Weights of a small transformer language model: a variant of Adam for these matrices.
MLP neurons of a small language model. Each row is named by its layer, matrix (gate and up: input weights) and neuron, and shows model dimensions 16-111. Each number is 128 + 24 x the weight over its row's rms, rounded and kept within 0 to 255. A neuron's up and down rows have the sign that makes its largest values positive.
Before each neuron's rows, "fires after" lists the tokens most often just before its 100 highest values on Wikipedia text that the model never trained on.

fires after: " |", ":", "|", " RUS", " record"
L4.gate6 [131 163 105 130  99 127  96 136  91 142 109 173 177 145 108 173 128 136 128 143  70 125 108 114 126 129 108 130 163 157 126 172 124 127 121 121 153  94 123 101  94 130 105 177 145 137 102  95 136  92  94 118 166 143 154 144 122 117 106 104 109 103 185 137 158 119 142 126 150 109 127 120 157 141 108 144 111 101 136 138 172 146 154 129 124 119 159 126 136  91  88 135 148 178  84 138]
L4.up6 [168 165 118 125 127 159 118 135 123 127 136 138 104 127  88  91 105 153 140 174 134 146 141 133  97 119 130 151 170 150 151 123 132 114 158 131 152 158 170 141  80 128 112 153 160 108 142 118 141 123 137  71 125 122 126 164 139 185 149  93  88 152 139 113 122 128 128 147 108 124 158  72 127 115 143 152 183 114 126 122 150 117 143 102 101 105 152 135  67 165 117 137 154 100 105 158]

fires after: ";", " |", ":"
L5.gate294 [108 153 116 109 120 120 136 130 103 120  99 103 153 114 153 164 155 160 111 165 156  89  60 145 148 111 143 143 131 169 146 107 136 181 151  99 138 132 132 186 146 116 180 139 146 109  89 148 120 110 146 141 154 107 151 158 135 140 156 115 151 140 151 140 144 121 100 133 134 143 145 100 135 155 118 146 124 138 111  75 139 120 153 122 132  99 166 147  82 131 106 124 153 169 122 107]
L5.up294 [113 105 130 130 112 128 128 102 160 112 164 130 139 127 106 123  90 131 164 131 120  97 109 144 134 108 161 127 138 104 158 110 164 177 182 104  86 114 143 129  99 131 148 100 116 135  99 140 107 112 129 186 166 112 156 169 185 180 142 146 147 167 145 159 120 154 128 176 163 133 150 118  96 138 123 159 163 179 125 106 129  82 131 149 124 115 148 124  90 116 109 125 142 153 108 135]

fires after: " |", " on", ";", "|", ":"
L6.gate195 [114 146 133 165  98 151  90 124 114 136 127 118 136 161 126 132 153 112 123 199 142 107 157 107 136 107 153  75 137 156 114 154 143 156 153 108 185 115  99 146 134 178 156 132 142 100 129 138 116 126  93 149 100 139 131 147 135 127 121 139 124 148 122 140 150 131 117 138 108 157  92 172 128 144 125 152 125 142 147 142 136 103 140  93 146 107 150  97 112  97 111 136  82 119 158 133]
L6.up195 [ 96 128  93 158 143 159 142 139 129 162 128 111 151 139 117 145 118 134  95 185 100 104 128 108 135 141 136 102 128 180 134 118 128 123 113  97 166 128 150 119 139 144 122 132 131  85 135 184 127 141 146 154 121 146 112 107 164 151 153 133 109 145 111 124 142 161  95 171 103 151 120 137 125 124 119 162 102  97 174 131 163 121 129  87  53 117 123  91 116 114  87 124 131  96 137 168]

fires after: ".", ",", "\n\n", "\n"
L11.gate265 [113 125 152 129 157 134  85 143 159 123 151 138 141 158 166 135 135 157 128 120 105  88 127  72  89 149 129 127 125 144 123 166 159 139 141  87 144 126 118 148 136 100 165 145 127 102 167 143 139 118 157 140 143 124 136  96 141 102 177 126 129 106  93 109 121 148 143 172 133 150 132 127  82 170 108 139  78 117 114 160 159 159 120 167 124 110 101 168 132 122 156 109 144 143 163 116]
L11.up265 [145 121 118 133 162 146 109 108 116 115 119 126 111 146  99 114 135 146 133 113 128 149 110 141 115 137 155 105  91  78 141 165  87 129 135  84 107 188 116 108 133 113 168 126 121 115 122 149 154 135 126  96 119 104 133  94 128 115 151 134 152 131 121  86 134  75  79 153  81 169  85  96 134 114 120 138 114 149 176  99 111 116 123 150 179 142 110 164 126 144 162 134 124 108 161 145]

fires after: " Van", " Ken", " Men", " she", " Don", " women"
L3.gate139 [127 159  95 124  83 158 132 150 140  77 177 106 105 139 133 161 115 117 119 198 139 125 152 152 140 113 156  86 138 141 128 171 108 135  97 167 109 112 135 123 139 155 137 111 135 140 101 118 118 140 105 132 108 110 133 176 109 170 119 117 156  54 103 123 140 127 183 124 148 135  74 125  90 128  82 139 167 141 150 120 161 147 120 115 131 106 132 108 140 138 117 156 128 127 133 165]
L3.up139 [123 116 117 123 159 120 126 104 130 154 124 143 131 124 120 120 177 117 132 149 137  90 126 152 112 164 146 116 135 128 131 125 131 124 121  80 144 176 144 150 139 129 134  77 139 154 151 104 142 162 116  80 103 129 146 173 161 121 154 147  92 104 133 152 140 159 123  95 118 190  97 163 144 143 127 159 121 144 108 107 112 141 162 122 105 138 100 113 148 190 126 200 105 128  84 123]

fires after: " (", "|"
L5.gate252 [107 181 120 138 126 147 122 130 127 100 103 142 138 112 159 117 116 131 123 114 155 143 173 128 114 136  98 136 136 155 133 107 118 115 138 112 144 137 146 143 136 134  87 129 160 132 115 152 137 141 171 124 111  95  98 172 147 175 112 119 123 117 149 187 112  95 108 130 135 188 113 129  88 191 104 116 153 111 148 135 115 126 159 102 125 107 147 158 104 125 141  62 110 143 168 147]
L5.up252 [147 125 106 147 130 151 105 149 123 110 121  86 138 150 154 141 126 118 114 113  99 117 124 118 157 107 143 140  94  91 158 127 105 132 123 193 125 132 126 146 135 100  82 141 135 123 141 135 114 144 123 117 139 108 126 127 124 138 110 124 113 139 128 117 174 146 119 175 133 161 131 185 101 127 140 130 155 128 155 152 106 132 171  72 132  76 149 103 112 111 134 144 117 132 111 123]

fires after: " (", "(", "born"
L12.gate161 [144 145  82 138 135 140 105 126 141 101 125 132 180 126 144 129  68 113 154 163 154 120 133 121 140  97 128 113 125 149 176 167 122 146 121 102 118 141 159 197 162 183 126 136 127 136 138 129 152 116 115 103 154 132 144 143 140 138 107 153 158 110 130 122 136 137 179 114 109  71 106 131 128 114  99 118 116 122 152  89 144 143 133 149  47 112 121 176 140 114 129 149 171 104 178 135]
L12.up161 [109 161  71 166 162 106 120 115 131 116 177 126 126  73 124 144  99 122 134 132 130 128 166 126 108 121 151 136 111 115 131 104 126  91 146 124 105 121 149 158 158 156 125 104 142  81 136 147 153 145 118 180 161 107 117 152 163 132 139 206 178 107 184 129 116 159 150 119 117 116 136 151 145 112 127 107 134 115 182 106  79 107 145 150 125 123 137 149 127 163 122 139 100 113 169 103]

fires after: " on", " |", "|", "On", "="
L11.gate436 [ 82  66 114 186 100 108  91 138  99 108 150 117 132 143 154  89 117 126 158 174 120 174 131  90 107 112 129 161 122 111 120 101 171 124 139 103 140 145 139 149 110 131 157 128 124 130 115 142 147 112 125 127  60 118 144  97 122 114 107 117  97 131 184 110  98 146 136 138 160 121 104 146 101 139 106 162 106 106 135 144  78 117 147 132 121 167 178 119 138 152 127 115 165 129 128 157]
L11.up436 [129 111 175 159 117  56 100 139 161 132 173 157 139 149 148 114 151 129 125 134 117 124 141 107 147  76 130 137  89 130 142 161 167 121 112 119 150 104 119 136 123 178 125 161 106 129 109 163 107 145 160 124 144 125 112 184 104  95 175 129 160 152 152 139 138 126 149 150 120 159 136 106 118 156 128 109 146 169 114 129 109 162 159 136 127  91 166  82 145 123 112 115 134  99 153 146]

fires after: " |", ":", " a", ".", " L"
L2.gate186 [132 147  99 141  82  96 119 101 135 150 124 103 108 163 139 135 172 128 105 155 122  91 132 110 122 150 131 131 160 164 112 119 126 127 122 116 147 126  74 117 125 124 139 147 101 158 132 171 101 145 127 163 138 134 166 131 119 110 121  93 155 172 103 143 123 123 130 156 120 125 142 168 100 120 121 192 116 114 149 154 153 147 133 135 140 150 137 134  99 115 112 132  79 127 111 170]
L2.up186 [124 168 128 130 102 110 130 131 102 149 188 123 135 186 115 157 127 133  99 155 130  63  92 125 143 167 104 113 164 167 130 141 108 127 127 146 181 138 126 150 113 142 105 148 157 136 140 177 108 129 138 116 174 122 138 131 162 137 127 144 115 155  78 159 104 125 159 150 107 115 170 135  80  93 140 134 134 136 122 139 153 146 166 129 116 114 134 140  94 112  99 160 105 104 133 154]

fires after: " was", " is", " as", " are", " be", "ex"
L11.gate380 [102 115 110 134 120 135 104 133 185 175 145 155 128  93 172 158 139 118 160 111 116 154 142 117 167 137 129  88 124 138 107 104 110 108 162 110 103 106 169 129 134 165 111 129 119 130 128 107 100 153 109 178 134 117 127 134 111 105 129 190 158 133 133  92 124 142 162  86 117 138 115 144 172 124 115 137 115 157 138  95 105 130  95  96 174  92 171 129 141 132  99 118 109 143 141 114]
L11.up380 [ 85 130 150 203 137  87 133 133 112 115 170 102 129 106 167 126 151 136 112 103 111 113 140  77 105 117  69 114 118 135 133  85 117 129 141 150 124 174 132 127 104 173 127 125 137 108 112 103 151 121 124 149 127 115 107 113 144 128 134  95 154 128 152 102  71 111 132 114 127 111 125 115 180  83 109 169 109 122 190  79 114 129  90 119 147 130 124 158 118 136 150 108 154 139  99 122]

fires after: " (", " \"", "\n\n", "=", " in", " on"
L10.gate101 [126 137 129 127 169  93 110 160 146 150 129  84 105 135 161 133 135 157 133 150 131 156 163 156  84 141 105 111 118 102 141 144 190  97 139 127 107 132 113 127 128 128 110 146 130  99 141 161 128 119 146 120 114  83 117 132 125 121 156 193 133 131 137  87 158  99 136 117 177 162 116  95 108 153 123 185  80 145 146 135 122 114 141 121 155  98 124 147 151 158 138 145 111 115 145 131]
L10.up101 [109 149 138 151 123 101 114 127 152 129 132 162 120 181 111 112  87 169 144 135 122 120 145 143 126 148  91 129 119 130 163 147 142 136 121 150 116  98 133 143 114 137 111 171  81 144 132 155 142 143 135  88  96 129  99 184 131 132 124 145 113 132 127 156 138 132 165 160 126 120  74 134 119 158 142 146 134 150 116 135 133 148 140 154 139 126 134 100 119 128 110 137  78 131 117 159]

fires after: " was", " were", " is"
L12.gate145 [121 149 125 127  87 137 102 122 161 182 139 165  91  95 142 155 147 147 144 161  95 136 140  91 206 134 124 105 149 132 178  88 126 133 137  98 109 190 160 127 125 105 128 150  58 149 157 114 153 120 135 156 147 133 123 168 103 138 117 126 154 117 138 168 145 134 134 100 155 109 116 156 100 128 117 150 119 132 157  86 125 125 123 105 131 164 147 126 122 136 129 109 116 122 123 147]
L12.up145 [115 123 102  97 130 128 102  78  93  97 128 173 124 161 150 126 101 102 145 129 138 106 117 138  89 134 141 139 102 154 104 123 155 119 111 100 128  93 143 135 161 135  67 161 153 120 139 179  92 162 113 125  82 116 124 140 132 129 175  96 128 132 142  71 151 155 145 147  92 120 113 138 119 107 131 100 125 130 126  94 140 139 130 121 163 107 165 159 108 176 152 144 113 142 128 153]

fires after: "-", " (", "–", ":", " is", "19"
L12.gate65 [139  89 127 101 127 146 131 143 141 169 119  84 148 116 190 151 136 148 164 127 108 120 121 125 129 115 171 156 117 152 146 107 109 178 130 140  99 101 147 146 149 162 115 138  95 157 140 135 120 121 154 105 143 150 149 117 118 151 109 121 143 131 141 134 128 148 134 110 153 114 154  92 153  96  83  92 153 165 148 118 118 124 128 121  86 112  95 181 124 131 130 110 162 130 138 128]
L12.up65 [111 147 152 128 132 115 125 136 137 134 118 155 111  88 131 146 137 110 119 131 114 132 127  90 188 125 114 120 159 105 144  90 102 178 146  88 124 131 102 101 165 126  94 102 107 131 111 141 138 118 103 141 132 109 155 123 118 114 139 177 127 102 150 155 154 122 129 118 159 120 121 157 146  99 113 113 112 111 131 148  70 117 132 126 149  88 175 133  95 181 143 133 133 120 127 146]

fires after: ".", " \"", "\n\n", "\n"
L3.gate207 [135 134 131 115 146 119  59 114 136  94 123 116 109 119 131 123 164 143 119 138 131 110 117 142 103 131 138 133  92 151 121 124 159  82 115 120 166 138  91 141 140 107 107 144 172 134  83 113 108 102 107 176 207 114 104 124 126 100 148 153 128 131  75 164 135 114 157 144 114 133 155 128 129 168 106 110 135 131 110 107 153 137 135 110 136 142 166 157 122 183 131 132 150 105 112 127]
L3.up207 [147 130 141 119 116 112 116 157 162 116 104  86 139 122  99 129 148 120 115 134  94 104 122 118 102 107 104 171 105 137 162 132 131 120 135  98  73 161 121 120  90 152 125 108 144 104 177  92 177  81 112 139 147 125 154 127 124 142 119  80 125 101 136 120 132 120 104 126 109 191 111 144 158 152 148 119 119  94 122  99 124 182 106 121 128 151 124 123  94 139 131 181 151  86 105 109]

fires after: "="
L12.gate453 [155  94 143 136 156  87  51  91  95 153 108 124 152 107 169 135 128  82 148 150 128 123  88 109 129 121 146 162 122 158 125 149  89 114 113 166 130 117 139 162 152 168 100 110 113 106 162 119 137 124 156  64 121  53 138 147 152 125 173 127 146 106 125 136 150 125 109 126 169 119 162 132 115 103 108  75 106 145 143 136 136 128 146 107 115 123 122 116 116 126 119 148 133 144 146 108]
L12.up453 [155  93 101 110 110 120 151 131 197  81  99 122 128 159  98  97 141 141 124 140 135 131 144 165  99 167 109 135 135 157 103 138 167 153 122 112 156 158 150 115 169 149 105 116  79 129 133 168 130 125 139 141 128 132 157 148 110 128 116 111 148 125 107 133 104 135 108  97 135  87 153  96 151 164 127 123 158 113 115 121 168 149  88 133 174 122 117 154 103 148 114 134 126 140 132 126]

fires after: " |"
L4.gate360 [119 164 172 144 128 125 136 106 115 155 126 149 116 134 132 132 150 152 149 170 191  70  99 112 121 107 169 116 115 189 151 108 120 112 105 116 151  93  92 148 176 109 140 118 119 133 118 177 170 123 115 157 138 119 100 108 121 100 125 106 132 171 116 137 132 128 128 147 171 112 152 166 103 154 109 147  90 151 162 107 136 107 166 146 113 128 100 143 125 111 100 118 131 144 142 151]
L4.up360 [127 190 142 113 111 118 149 128 107 119 121  87 110 148 135 145 148 124 140 154 189  70 118 145 147 123 111 102 144 159 108 109 120 101 101  89 119 101 115 141 119 143 138 119 120  92 106 152 108 138  92 156 145 101  85 116  93  71 155  85 133 147  95 137 128 106 133 133 150 154 141 133 117 157 131 112 142 129 163 137 112 133 152 111 135 169 137 130 127 112 158 136 168 126 107 123]

fires after: " (", "|", "19", " |", " from"
L5.gate193 [126 140 134 130 115 111 117 136 113 125 171 158 138 124 169 127 128 129 138 148 140  99 112 126  83 136 141 129 166 120 160 117 143 166 122 107  96 106 123 148 158 167 122 121 107 142 106 195 107 125 188 144 164 152 133 148 126 159 140 169  89 146 112 133 110 142 150 118 123 124 117 125 104 153 107 129 145 100 140 116 101 109 151 137 122 103 133 167  77 147  82 124 118 142 142 112]
L5.up193 [106 125 145 125 128 102 138 119 106  94 144 151 133  98 143 110 130 125 127 141 120 112 138 164 107 126 134 144 153 148 147  90 127 136 135 100  70 102 116 126 158 159 135 132 137 120 130 169 123 123 161 138 174 150 129 140  99 148 134 159 127 125 112 145 117 148 171 145 134  99 131 102 103 152 132 120 126 106 115 123 105 121 123 102 140  85 129 152  93 162 107 130 132 126 140 109]

fires after: " |", "|", " May", "^", ","
L4.gate280 [ 58 122 124 107 117 122 168 141  89 136 147 154  89 125 130 142 135 125 124 133 132  93  99 118 153 100 116 139 138 119 131  91 159 139 119 145 185 150 129 161  58 116 102 131 179 132 105 167  81 129 131 160 128 130 113 158 142 132  88 106 124 147 161 147 130 136  99 179 112 137  97  97 142 105 108 152 150 150 141 146 155 115 158 109  96 102 125 125  96 119 143 141  94 106 140 166]
L4.up280 [ 74 114 130 153  74 108 178 135 115 150 137 131 120 147 116 133 111 113 124 127 120  96 102 111 141 105 105 157 147 159 126 141 118 152 153 130 157 180 104 175  87 116 125 156 152 107 132 176 108 102 115 129 123 130 136 159 154 102 117 133 100 115 173 145 111 138 140 165 157 146  98 128 131 123 135 141 139 118 152 140 163 119 153 109 104 108 126 136  96 130 146 133  64 131 147 134]

fires after: "=", " ="
L11.gate183 [123 112  83 117 125 108 129 136 133 189 146 186 136  98 165 135 126  73 166 110 130 138 106  92  96 116 152 145 112 149 146 128 140 116  98 116 117 188 140 128  95 197 118  87 127 130 130 144 150 171 142 118 118 107 118 132 141  88 132 142 128 128 128 117 144 138 129 119 138 125 132 126 134 105 116 116 155 130 208 118 118 107 157 148 121 114 115 122 114 126  98  95 140 141 166 112]
L11.up183 [104 126 161 123 116 114 126 117 129  63 122 140 106 141 159 169 139 147 134 118 137 133 129 151 146  88 130 167 138 123  82 157 133 125 147 117 135 139 151 132 151 135 127 150 124 144 134 105 126 106 173 108 183 144  81 101 120 160 137 134 101 150 102 118 154  93 104 191 107 104  99 122 183 115 137 111 141 179 157 110 141 154 152 102 138 118 125 112 111 104 109 132 165 146  94 126]

fires after: " |", "–", ":", " (", " /", ";"
L2.gate434 [110 154 109 146 147 132  96 122 120 164 153 136 170 165 101 143 102  93 141 134 143 113  85 130 146 147 131 112  80 103 142 153 148 121  98  94 159  82 110 148 139 133  92 174 166 119 104 133 146 110 136 127  95 157 122 149 122 104 143  79 136 143 123 147 119 150 117 103 125 113 112 181  72 111 104 111  97 104 165 112  91 116 155 114 157 141 128  87 111 132 127  83 117 114 151 136]
L2.up434 [129 147  92 122 122 130 155  98 119 156 129 128 142 143 124 121 117 153 151 127 143 106 134 114 106 119 129 129 133 140 127 138 126 160 164 121 144 139 139  89 149 137 158 120 147 101 154 158 127 106 123  88 129 111 152 147 104 135 160 134 129 144 112  91 151 112 145 128 142 153 110 154  97 134 135 136 141 140 166 127 138 173 108 101 130 120 129 116 106 116 108 145 110 193 132 177]

fires after: ":", "°", "′"
L6.gate447 [129 155 136 136 149 146 145 105 142 127 136 178 164 171 169 132 128 174 151 108 163 129 100  99 170 148 183 145 127 141 150 126 114 152 141 103 175 140 119 119 140 143 130 105 190 153  87 128 124 103 175 114 134 106 115 166 129 103 113 186 127 110 141 170 122  95 142 163 117 113 107 134 161 174 113 114 123 127  94  85 128 144 119 134 113 161 129 149 130 113 136 152 188 155 152 118]
L6.up447 [ 90 189 152 157 144 131 143  87 136 124 163 155 153 143 118 126 131 118 147 129 121 132 135 116 148 129 108 109  64 107 147 125 110 173 144 131 137 155 145 104 111 129 121 114 157 117 140 145 158 187 188 116 121  70 108 164 142 140 147 144 135 125 152 166  93 120 112 109 145 140 129 127 122 126 129 126 112  87 134  76 108 110 139 130 142 166 114 105 152 108 168 146 153 108  87  96]

fires after: " |", " on", " (", " at"
L12.gate306 [158 149  81 155 109 144  88 126 141 150 157 138 151 166 123 148 129 164 132 171 154 158  85  81 149 108 125 110 150 136 137 142 102 146 107 113 161 120 108 139 126 145 151 127 157 128 103 152 112 176  93 138 106  95 132 136 102 137 120 186 134 131 133 172 148 111 182 138 119 135 150 132 150  95 106 144 130 112 185 109 139 105 141 176 123 128 129 130 103 111  96 124 145 132 138 112]
L12.up306 [129 149 106 109 116 129 107 126 147 174 119 138 165 126 106 163 125 106 111 135 130 194  78  91 144 133 159 115  92 127 132 103 108 181 135 117 136  94 175 169 119 106 129 145 151 102 114  81 128 149 126 137 125 111 118 111 145 153 124 139 119  59 128 186 160 122 155 139 166 121 170 141 115 123 135  80 142  96 111 144 140 107 128 172 107 142 168  91 125 119 108 152 140 110 140 103]

fires after: " (", "g", " was", " ", " th"
L2.gate77 [130 131 149 125  91 154 119 125 141 102 116 167 175 169 119 124  96 107 127 132 118 159  78 107 129 129 151 119 140 118 143 111 106 153 129 134 123 158 103 127 136 112 113 148 108 120 201 101 155 153 185 146 119 121 138 132 124 146 124 159 121 113 152 153 128 127 125 127 138 164 156 127 136 119  87 178 124 145 121 106  91 159 131 159 104 121 131 114 161 140 145 124 161 137 159 114]
L2.up77 [170 152 119 137 135 111 100  89 167  94 128  79 116 138 145 129  61 194 130  98 112 119 142 175 111 117 120 139  98 130  81 133 140 143 129 148 149 102 112 125 125 122 121 170  91 121 138 126 148 150 144 137 147 103 122 115 124 135 179 157 119 149 135 110 128 110 125 160 175 112 134 155 127 140 118 118 121 136  79  91  72 137 137 147 131 102 147 104 129 103 159 131 131  99 135 164]

fires after: " W", " R", " M", " J", " B"
L2.gate119 [ 88  98 110 152 134 102  59 115 119 163 143 140 153 162 116 160 134 125 122 151 169 102 100 133 147 104 162 129 140 121 117 102 107 138  80 161 109 122 136 124 142 116 112 131 113 106 148 135  98 127 110 138 132  74 106 127 197 161  96 109 120 138 139 128 160 146 102 110 166 120 156 146 119 125  89 134 125 110 163 127 125 136 154 147 113  58 143 109  91  97 139 153 134 130 128  43]
L2.up119 [137 133 111 117 121 109 118 144 140 128  77 100 125 118 160 189 113  85 123 118 103 117 136 153  89 178 109 132 179 139 179 153 124 119 143 138 153 115 107  98 122 136 169 113 121 115  98 130 106 120 113 189 125 157 121 143 109 115 151 180  77 110 108 125 136 150 151 143 117 107 113 115  89  96 126 179 123  80 118 112 138 145 123 168 127 151  98 110 114 143 118 199 139 104 125 104]

fires after: "19", ":", " 18", " 15", "pre"
L5.gate309 [154 126 143 117 151 153 107 140 112 107 144 114 117 113 136 147 139 125  96 100 143 125 123 116 179 138 157 162 112 147 161 142 140 144 111 107 144 150 123 159 108 197 151 155  97 164 120 117 108 155 172 129 140  62 110 131 127  96 109 135  89 118 141 131 109 132 137 139 160 121 152 140 125 102  83 140 136 112 151 146 128 144 122 143 152 132 114 167 109 129 131 113 186 166 117 110]
L5.up309 [151 137 119 106 167 117 150 120 141 137 158 171 123 138 139 165 114 192 130 143 106 146  99 112 148 108 128 132 135 147 158  93 113 146 115 127 141 147 101 170 165 135 135 159 144 151 160 130 135 140 152  76 182  76 170 141 113 152 124  65 165 129 101 146 135 139 114 119 139 148 111 126 124 132 133 109 118 128 169 155 105 100 149 103 128 116 127 147 121  99 194  94 128 100 155  87]

fires after: "–", " San", " D", "-"
L2.gate117 [128 144 113 149 149 167 132 156 127 106 136 135 166 166 121 175 113 110 111 119 151 154 133  89 111 116 163 184 111 137 134 104 139 131 149 118 132 123 131 127 159 125 114 125 155 174 102 116 100 120 146 121 141  96 158 173 112 176 144 139  96 126 131 184 120  87 142  96 105 161  95 130 109 158  83 110 146 148 122 114 141 124 177 137 132 131 108 111 110 131 105 134 139 140  96 122]
L2.up117 [143 113 176 161 146 120 129 102 102 144  94 182 147 141 145 121 121 110 148 116 125 146 106 113 106 133 141 161 156 181 130 131 144 135 153  94 155 122 103  89 181 154  99 154 151 191 129 148  78 174 136 105 141 133 154 114 148 133 107 127 126 134 121 130 156  94 121 137  97 178 148 121 113 131 111 128  97 160 120 108 156 127 117 155 103 140 147 150  73 158 111 149 174 131  78 134]

fires after: " |", "-"
L3.gate82 [143 166 145 115 138 141  95 150 154 159 124 121 132 130 140 125 129 105 100 127 158 141 103 105  92  87 147 158 163 148 110 104 114 158 114 123 126 105 157 167 127 115 144 130 140 137 104 127  72 150 161 104 133 137 138 146 165 167 134 117 124 133 129 161 113  76 106 131 124 113 108 161 109 144 112 148 155 177 119 123 123 151 142 148 194 110 157 154 104 134 109 110 145 149 112 121]
L3.up82 [120 104 155 100 168 148 111 151 151 142 126 123 107 148 123  96 129  61  97 147 139 100 119 122 137 150 194 158 170 124 101 125 134 118 125 149 138  82 145 185 153 137 115 126 151 132  70 138 100 155 155 113 174 129 157 145 136 164 135 169 122 129  95 159 115 123 157 168  96 132 115 140  96  97 130 139 129 186 106 132 111 147 132 156 142 117 167 131 150 125 106 149  96 126  98 149]

fires after: " (", "–"
L10.gate403 [163 111 168 134 141 117 108 117 150 110  81 150 183 124 135 139 102 120 168 111 115 141  91  88  97 142 117 127  93 106 105 153 133 135 126 133 107 134  84 115 150 103 122 141 114 148 126 140 153 124 154 131 128 116  71 149 137 154 155 135  94 162 156 131 130  90 147 154 115 137 164 134 116 111  99 154 126 132 155 104 154 140  99 159 123  71 124 118 157 156 100 131 131 113 147 127]
L10.up403 [125 134 164 162 133 139 113  99 169 135 140 175 125 126 116 108  67 130 127 176 145 122 131 105 112 111  98 152 109 156 105 146 162 156 100 124 130 138 111  97  91 130 113 149 134 113 156 134 111  98 126 140  82 155  75 203 140 122 123 162 112 137 151 158  94 120 135 133 115 194 144 140 127 124 110 172 103  90 143 152  86 137 118 149 154 109 119 135 132 151 145 128 112 125 126 145]

fires after: " (", ".", "\n\n", "\n", ","
L12.gate460 [102 121 149 127 138 147 108  99 165 137 119 106 160 135 178  98 101 157 140 147 148 153 101 102 123 106 131 154 125 120 142  95 145 167 119 105 114 144 120 122 127 127 119 138 102 111 141  88 122 136 144 104 196  97 186 116 110 124 100 121 167 146 105 147 147 133 117 160 110 111 192 124 137 130 112 144 120 155 114 121 109 110 130 135 137 116 150 120 178 152 171 114 131 114 161 139]
L12.up460 [ 76 151 107 142 122 118 131 141 133 110 139 139 137 128 117 149  98 162 135 148 119 159  93  77 156 135  80  94 116 139 124 132 139 148 127 104 148 128 126 135 151 139 159 116 155 145 125 198 122 136 109 143 141 125 128  95 142 136 131 145 127 138 145 115  85 106  90 149  97 160 170 139 112 112 105 175 124  90  97 135  77 136  60 151 141 107 142 121 137 184 133 128 125  99 133 141]

fires after: "-", "\n\n", " (", " \"", " G", "="
L5.gate452 [ 86 123 159 130 120 120 152 118 113 205 145 143  89 133 115 126 127  99 137 120 121 126 121 124  75 135 162 131  99 103 165 149 134 112 142 116 158 116 115  96 143  94 174 111 107 145 122 121 118 115  68  89 148 128 134 123 112 126 148 131 120  93  78 116 118 116 124 153 136 103 148 105 141 129 115 151 132 117 145 152  91 153  89 102 121 136 121 157 124 150 165  85 126 109 176 122]
L5.up452 [ 62 172 137 126 121  86 118 101 167 160 135  88  81 139 121 132 124 141 125 153 152 118 152 158 128 144 178 131  83 141 143 101 142  98 160 143 118 129 137 104 100 107  90 131  73  74 133  96 138 138 129 122 173 144 149 150 111 134 124 116 120 144 160 124 116 119  94 167 145 129  93 116 120 141 145 136 124 109 143 135 119 106 120 138 156 152 118 117 163 104 110 135 134  91  97  64]

fires after: "-", "\n", " re", " (", " \"", ":"
L10.gate106 [128 131 138 153 136  98  69 120 120 142 123 132 132 128 132 151 108 133 116 125 131 133 126 115 122 104 151 186 142 128 111 125 152 128 137 149 152 112 140 159 100 147 107 141 141  99 126 136 109 124 172 171 139 117 139 146 152 123 130 126 107  98 146 121 123 133 166  92 132  96 148 160 129 158  98 133 143 173 136  89 135 158 169 113 126 153 168 147 134 158 137 122 115 153 131 121]
L10.up106 [108 129 149 140 110 135 134 101 173 146 118 122  97 126 179 143  93  93 104 142 115 151 138 111 126 123 130 145  76 121 121 113 138 179 152 116 136 164 154 146  97 139 146 119 150  99 156 135 134 116 149 139 135 124 150 131 119 161 120 131 122 132 160 140 124 137 216  98 123 118 102 123 146 159 136 130 140 145 135  97 143 127 148 120 144  89 139 142 164 146 108 178 148 136 129 123]

fires after: ",", " the", ":"
L11.gate96 [113 112 155 153 118 114  97 162  86  58 130 119 141 102 139 136 131 124 134 116 125 141 119 129  97 194 130 160 132 128 106 159 106  91 121 139 140  86 132 122 122 155  76 157 146 118  96 173  96 123 126 164 134 108 112 122 128 111 134 113 139 101 145 111  96 168 135 150 118  91 123 116 127 153 113 165 171 140 106 100 140 169 114 126 102 103 125 115 138 117  72 143 172  95 139 151]
L11.up96 [143 112 126 141 129 140 154 146 121 125 144 127 130 106  99 135  87 142 139 143  97 128 110  83 130 137  84 120 107 178 165 148 130 129 137 107 159 143 104 132 144 156 112 102 110 118 150 116 138 116 133 125  79 120  78 145 151  98 141 141 195 131  99 153 155 131 129 143 138 112 114  93 215  92 140 130 123 119 154 123 149 168 137 190 124 159 157 119 150  88 100 121 151 144 135 108]